python train.py --n_layer=17 --d_model=192 --n_head=3 --n_kv_head=3 --head_dim=96 --d_mlp=768 --vocab_size=2058 --activation="gelu" --norm="layernorm" --norm_place="pre" --norm_eps=1e-05 --positions="rope" --rope_base=10000.0 --rope_fraction=0.25 --qk_norm=false --attn_scale=0.102 --bias="none" --tie_embeddings=true --parallel_block=false --init="normal" --init_std_qkv=0.0243 --init_std_o=0.00416 --init_std_up=0.0243 --init_std_down=0.00416 --optimizer="muon_variant" --lr=0.0132 --lr_mult_o=1.5 --lr_mult_down=3.0 --beta1=0.95 --lr_head=0.00839 --grad_clip=2.0 --warmup_steps=200 --schedule="wsd" --decay_fraction=0.707 --decay_shape="linear" --final_lr_fraction=0.05 --batch_tokens=32768 --seq_len=256 --doc_mask=true --train_tokens=210200000 --steps=6415 --dataset="wikipedia_en"
MLP neurons of a small language model. Each row is named by its layer, matrix (up: input weights; down: output weights) and neuron, and shows model dimensions 0-191. Each number is 128 + 24 x the weight over its row's rms, rounded and kept within 0 to 255. Numbers have three digits each.
After each neuron's rows, "fires in" lists the words (lower case) most often at its 100 highest values on Wikipedia text that the model never trained on. A number after a token or word is its count.

L2.up421:100106118092158136178155162109134123072120112120132085105158101118132110128091129136107173114126083147117137118126091148144145085176146120152130166113095111149128164127145127094115152140113149141136160104114126141105115164116147147186131128110114122162111096134145164139117111103137158150126154122179114148139123142126101091125116124161151141113114088104133159135094100095148115142132141096113162104122145089170109120077125124163149154119157174132110154159111114088118087105153122147134136136079146130131126142115130161110143137104124092125144129118132100176180074131162128161
L2.down421:163085131097140120145125114144128090110069146115098151104143098152135126121126133154088162134152101131105158135164068134134137085146160119123126175120112159130122133124133140097129131140123165141120130112104135114109109143161127134134060146132090117131155143105141178119131095151100130127111133122175123156116110134123175134103128096114189137121103095120126151147144111162151132148124114143137111158090158111127134134134116141117162135067158174082176142120145141120103133099143097111122158121102124102101122160121106171141131107115096119109162063132118181144140135125121151176
fires in: "gold" 18, "sold" 11, "soldiers" 9, "based" 9, "married" 7, "hold" 6

L2.up182:135137132155144121127149143147121152112181139189124143106118132143144096136127101129099099156112120117120124151092129175127148118111129162102135134126182094114107153098079134129139126102138146131092096098141115123113101097135129138128148159114113170155164140114129140159130115120098146094143131128148135135083151125102110137117082135109138124078099060155147117107134108130091100086095121188137143143141118123185111123130163114133137151120122110139154112121150104099082151141102143145157151099149116108118117137087089158143129152121133096090115140148182180110135100176147155090
L2.down182:119110137120176117123117098105167138060122149099163113137102098130138131084169120115168144131155136106118116128136136117150099143126110184144129061121145084073145133154159085129160145140125158093097123142111100080151099093174141143130115123127150095141179145117164106130155123142132121146126144103160099109156116134154128129106136122108105141186118156132118136098116145115107178118130133146151120103162140132093191108127129121140132101126116120110141126126093131119112088140148152168143158160112126130099171115131098091150133148148140079124110111143117113127137097168124143149
fires in: "granville" 14, "fire" 9, "business" 8, "defendant" 7, "defeat" 7, "bernstein" 6

L5.up252:117119098109078172152150078098134119151106147163107073142123120132102128139148133136083117098149107056099154175180106095145102121163161112170133106112111127151136161140139101183112107123121142127120127124144123085136120094112108141160154124120165168136128155143150131141165142104151115119147138138176159176154149114115134125147141095113111116121135101121115109126153121153153135106160144137166132122111132144117125143118085148107121143134135158113131070143101147153083100181091116081102100129096141100130125138119083128124162155128148095132137101126107124103150132135140111147
L5.down252:159132120121141127103106106114140104122116130110135131185109138080159092132128157096104117134091145125161095129109106136134116134136086160087147161116107104107158089150119107141177127148101151146150102124100157108128108151121144087140173096125179107130102155077151137082133112118142109086131124129147139125078133148152112120153164136096097133092167147135125124104102130149123132142139181131079127175182125140138099135145150159116148118114137144158174125132128094119113127161102121171108138130131103130192139097147138133122144117118109140133104107139115196120166128114118099109
fires in: "2021" 17, "2020" 12, "2022" 11, "2023" 8, "2025" 5

L5.up515:104078102112114133143139111129148135161112133148128136157132149116136098167117127136144142112106124127102084168150138119162086154096132160161107124134140121166138098121114121106120143073164131143128116139116166140124166094128068128126136151133122095105132151118105116123136150163098080115104115139144165169136119091125088128127143138117155139142131117123146097081083138141137146182178139124102132144105157118154128119128117149161148130142139134123094110141134170153084098144123118094144107085165158114093148090142126144131113069153117128091153166150184124055117134140143141116
L5.down515:097126147116110076144117124107140171086140156093134110146102145145181124118091140131125095111165128128145119127108161183117110100143128144093122084116123170116122148108094158116143108189092145143098131160106159147109115184136101103161133123093143122118110134088165146138153130140098152120149144115148155113148130131132102084140162114150153102141141123109137150105131134077138135141129107122130117153110081130115115156129124149095137143095182116145167119154159107122138143089092162074175140091132111131158132121118156137116122184085146136149086136110124107127111104126116116143
fires in: "law" 21, "work" 10, "story" 8, "lawyer" 5, "laws" 4, "works" 4

L14.up363:108149135174129141148119105168088145118125147165118153144109159142101187117135083134074104143117129133109138123123156124190176155121146138163134134123134089134088125134134116131135115128142164116165139133177127119112161134113085135087117095109119132118108112117138121064145160117121120147171154120156145131131141110089092127094119141104144149144138159134107168129119131102156146071140075084123099114108122127151139150125093138101104135109142086126102128148136140143160113116154139095088166130051127113143133135102104100169126146101114129125137173133147134161117131089130125127
L14.down363:157126145167106112156089129089128104082162179138120132086102168133142105099108109113121110123117117140085175099114129088113120136148136160119147137136108144110151115129116164140153171129169126137140129139075116135142127106117087158100097141145110115150132152163114101130121120132152112119155118119135130107146133175095153089117142153103127173129102118120130132097138108151105137130139077129112134141141112180136124129092103153146154127115138132143148174207147096101142136153112079104133142125092141110083145161137143098104123150125108153065149150148123154180111147100114124108
fires in: "most" 21, "and" 13, "to" 12, "who" 8, "could" 6

L2.up59:083111129145103134136189137108153144105108119110143109084092168154108146116148135140159131097137173104125117097140125079107121119137146109127185127156113115131088096110162122107166167135142091134139135130113100133107107174106115109128133137166150153146103132176131118097135141116139103089147141136108097143097166097160136139127119132152134130129156082149095149120138094151148152150094093102090142098143149136109074097126131102139170114122100120137183145108152170092120123139117133131120127166155132147102150112168118152156166147151131159134069158112123108110107126108108125155
L2.down59:119094151151160107147139115117154136149077121122139146159144145096134117151111114131145118169165123143163134142130139158142099150173111154164114155184155091080139167115092104121132082151087119155107167162105124084142067119081140152101119120134185107102138132125122118136136088117103130112142103103103110105116112112117131110140163114135136154102108152102161131106112094142123120107180107128133049141146121162102118124129091101148181138126122130170151113166151127143098125129133150113107119094133102105110137130137137164098154131139142137100140142129118155112098138133155146153
fires in: "station" 19, "region" 18, "district" 11, "state" 11, "house" 6, "art" 5

L11.up464:133111148125140111107138129185043160164140112126116140139121107115111132105106082132152118142134147091149073151138115130109116131092194133120125130119157169101119139091132148073152126111142088125108124097158150108122119130112122180159164158125120122118131151077101119110123155121127122147128141179152103182145094185148133131118125109125109157137133160132170170106132088122114115129130109156145105140091168120121166087175124131098105131105144105143140095134118129162090104149129129140132102127170148103142117147158139129157117095131110136147094147128132098143138112125121128092
L11.down464:135154112143151137092144139115090152154132155119158169141137149123109097129148093105118085135079157130108130141123131158142077130133133152120140084113114101118117121090127139109134101152115125156099093163113097128155102129104100141137140135158119133148135119158126128115088132189137155121109140131120065103110123141142130123156185118141109139147076120116083150128142111142148125147114142082155151110092105140095157139110126127137113143174162101099155107179155105088167153164095125187123135108105089143123126160131152132140136142127140106128138145162104153099090101170174098136
fires in: "it" 23, "he" 17, "she" 11, "which" 11

L8.up568:105169152148114188127124127137093152119143151173133113120111103071126113139125168087129143136151102103118124160118138143148189126067130133106141052137131110110120149118157118139127128148145109135139147115121115152157092153096103116157167162133095169106140140125120117095105119120150160137141147114125175130152135175178132142117105085083142128162111123132152133151117112092108109124108155146139168156107094105119125101140136107118079089168125140157105102105153131105086132163115115133131120143121095152114117134180099141114089124140112085117125138126139159110127139107117143167
L8.down568:149151158149166152109110155156139105142106117128163108132136111147152153093088108080146154120092139138133102103137172151165090097136140143141117126152119144106102095131164152118123134171107162163128099097111080138095148093093162092113107120163135091112145130134120112149167154113134165093128138110123127132146146124120136098112136122098126147155118118132098167112171115091157086129124166112161173138091126082118147109147142127123100119140174163094140091140122112137106164118154123091145127141128103111083148150154137125132139105134126120134111153114158129091110120158176064109
fires in: "she" 17, "he" 16, "career" 11, "is" 6, "jeff" 5

L3.up58:127090110120128142124140101121102130085121137096138093122099102127142125146172122144164114131148099120124125185146141107145105137131130136156135178091118114131144120115126183129124107097096102148141118092136107148090144155137090119110098111121140149162150128163126089135101165144123113098110111139171133127120150132122142115120147140131091142139085137136101147075140123098158111130151091104089159107108117126116194125133149191135102132145147105125142090131075160082142135178131102112143144131164142154149094119142115090154154131124154131133177123162115125116198140109166105117
L3.down58:162140095166136116180112077137150135126050120118129143135174145127131096126140154139129101135120115135155172113135150140156098139114105154147140139128111132122144128130149070119162097131102119147138181172104093104118111115114153096183096095101122119106142160096171111118136114109084118106151105077125110117122101128114151141141137107121106148125133153106117090102161103161136105105139146114129146148113123113139155105119161142113113125136142137104137161110073133116050158118132100110109132145110141120159188151129130160120138163140091155131135121098108137162131150123114166113
fires in: "2022" 13, "2021" 12, "2025" 11, "elizabeth" 11, "2020" 10

L2.up247:141151101156138134112178141087148117098115153145090081148089082119116151127114123148106110121128139148153121134137136111139115157105108156092145127093183153097053137116147129123117114156176123143136135149120110112117164122143116163133148067147142161122133137106128124129124110151119138122119125171123124134161090145100153103104198147130110110157129096148145094161131108152172131140124072146186090119121140104160118120144079114106108199131115104157101101150103138150114111118121126081150129143132114135150121126113151114115113116123115161081136122133124102101110129134148136159
L2.down247:188100144138142153107089112130137107171116081096156152132150171155118091148116106146129150143131110108132142084150107107161146090163138117127126112151132111118114123108118123132121160145090134128174118118126166116134109082105134106089130137127147092106144142129154162111148151136086107109138096126133160148133126097124127161158141123139115120119139103143145131121115147110162162135130139125129166146171142131042112156147150125130097097098098111105145107140160128092124084114132134190111168072113155100143175189116135160138118135107121115124134145131143172125116118104095160134
fires in: "championship" 11, "medal" 11, "finished" 9, "held" 9, "election" 8, "political" 7

L8.up471:109095139119120147111140105109130154133180099086134145152080149168099077103137138154088154123097156139127163124123129154146096128107100110154104149140135114130131117133140094093127124126074126128133146096108120139146159122128146123153131136153131128155130086109128126137139142120186152155119157093122096107142119115140157128113166168085118103107140096138095151127116109125153082164130114127150167140096159122140118091110140105145164106112149160136148125144170170120121148157156175125113123070140151190131142111080102119117111067092148111126100117146095138131168141138142140154
L8.down471:144141119143088150156136147125123136140141123118086150171108159123104146117097102139109117116123106117150168139136112111129115111090155124118163098196162119140163111162108147127109128155077136152153137133138144143119087130149083128121133161122144104134074121119094149112080109133107103067106133138150163106122101111142118077109131148105142125134102131147119078123102099083140145153095132125120102156123135158115095103138154134129152105126119152100143124176164129107077136123104179100147126159144142184149106106166108180145117121147107124135086168150142115153113161135106139118
fires in: "new" 39, "daily" 7, "railway" 7, "railroad" 6

L13.up13:117115135103162087152140137111148102084131129123135129127082149136097130123148113153153114180081137129099079131101171098117120116126132071101132134138134164150142153082119156098123147124158169132129138111177153118140129134097145100158119124167138154129113140154136096115125089130165087172116163146100178091104089146130117129145182118135120135115135104131099126134178087118093122141150147122120131115112105158113148124127125106106125089140139112137152173164130135135185096120142165139092154122147147128120131118095117167074119139122147104136143127137067135156091102128126132117
L13.down13:112106126128119106119133122111133102125132144119141171131094155106116136121172131153122147114122102143139122147100168138153111118145153141133132137135130101105115109081100162144153079098167184113132152148127121121135111143114109171129134113105169096133109162111156110147120102170085123121129133125145140133085130096121125110141134134134144129131128149075101138125186050154138145111157150164118112099117131114085091109079172117140164115148140135142131173144129127120108158117148070111094170127107163123168172155084118140139110104148149176173101130123126113113154128103100101102
fires in: "in" 42, "https" 8, "international" 6, "institute" 4

L5.up278:092127116120114134156146099122118162122178130140121132138104127127161139142107107112181133116164129098120095101114138096179117137144101129137094132114129145184128140108135100111139123128131107117159136159138195167081128114118086158114130119133111128099157150141097124132158116144116133141082083133104140177115124119155117096115161110130131087161189094111094115126107133157177104102099105122171148151106112085122132110143138128156091115130144126112139141138149155150150067151115143113131138100150130121174123150154109131136148111105128149084150175087128112130128111196131117116
L5.down278:124163101107133155145069073126098111067115130091133137179106165105176143132086124149116134120144129121121134142104120120116101116095093123124161137174122113113087113081104136087142146120085106137148170155139123104112170100129131143131113119151147143129115127152127169134107143119118111101180140119108152132127121156141122121131112141116178172138176167146128145129108086145133180098156139103126122135128094110137106134137121160139145111152129151105172102168118155130113141137116131144170111139114130125090173097152154129132095129052136123105142119121134109102111129114142180125
fires in: "work" 15, "command" 8, "works" 8, "process" 7, "actress" 7, "actor" 6

L13.up490:161120113173120169130118118152148123124134139134132159105115153114134116114189144130155158126116129150106158113105141132102157136123127128139104101118141109143131152125100110113114128134158122171127138111150177127139122161121147125098138093106156096147167115155171121087114105099103112136144148155125120140096076101132146110216143096140092130134070141075144123108131115164120156131157119151100140174114095134141119147099144126119109131124098150120088086148142144138140121137148164125063125124132158178159095092117136145150126084107110147102130112077158130125117109125136076128
L13.down490:136101148076129105138149136155108147148094126118103101170072133099160092114101158129107111141105132135104146079147118157128123124117114114138159128163145089105131119111134119150145164123126123123135138120120124130135105086114164136160102099127120102129170120131108169096124130103125140158146119084144124121112117179102152143127155101108107103127163103148140137180145077140107164082131141144147084113172150094114100119138141144110200129106146127147127158173140126116126123131149113105115122139097140150138185155134141130125153051102131111189093157136115116153151129124146110138
fires in: "in" 37, "traditional" 5, "https" 5, "length" 5

L2.up600:144157163143076183145113101131084135144117152115074158126092063125102133126131082101108129135117114155121129071136147126125110132146129138124100138129121135142117127150124158187165135140118129126134112128119177116124135142143125103109120139144130112131124131115148121089120118091191129163151125106129080112115112120109096109118154091126146103135097150143140118143130148149121155158161142104153136099171113127119189148132157131168152139150133129107078106104126112123129128111102117080158131089122170128115126154138118117129117139159154089135139192117112117188164111084107140166
L2.down600:104131122126121105111090082126111113120155162125138109123115123112131182121104097139162159163104111170124100108150128130091142149162144143117135122146143119109119129122131085154168135120073138135120166120131094130148082144121132138114109154162128090101101138121096100090109167132153110158165136153093120112147154131149164164151092098104076131084154179143125122124136135100114119140141124130146130109172113146177153152092124166151123162070110120137113167135139121115128091128084174134134138098107138140163134146136113089135151152108160150177173107143109139145123122120091113134
fires in: "most" 17, "who" 11, "every" 10, "very" 8, "him" 5, "or" 5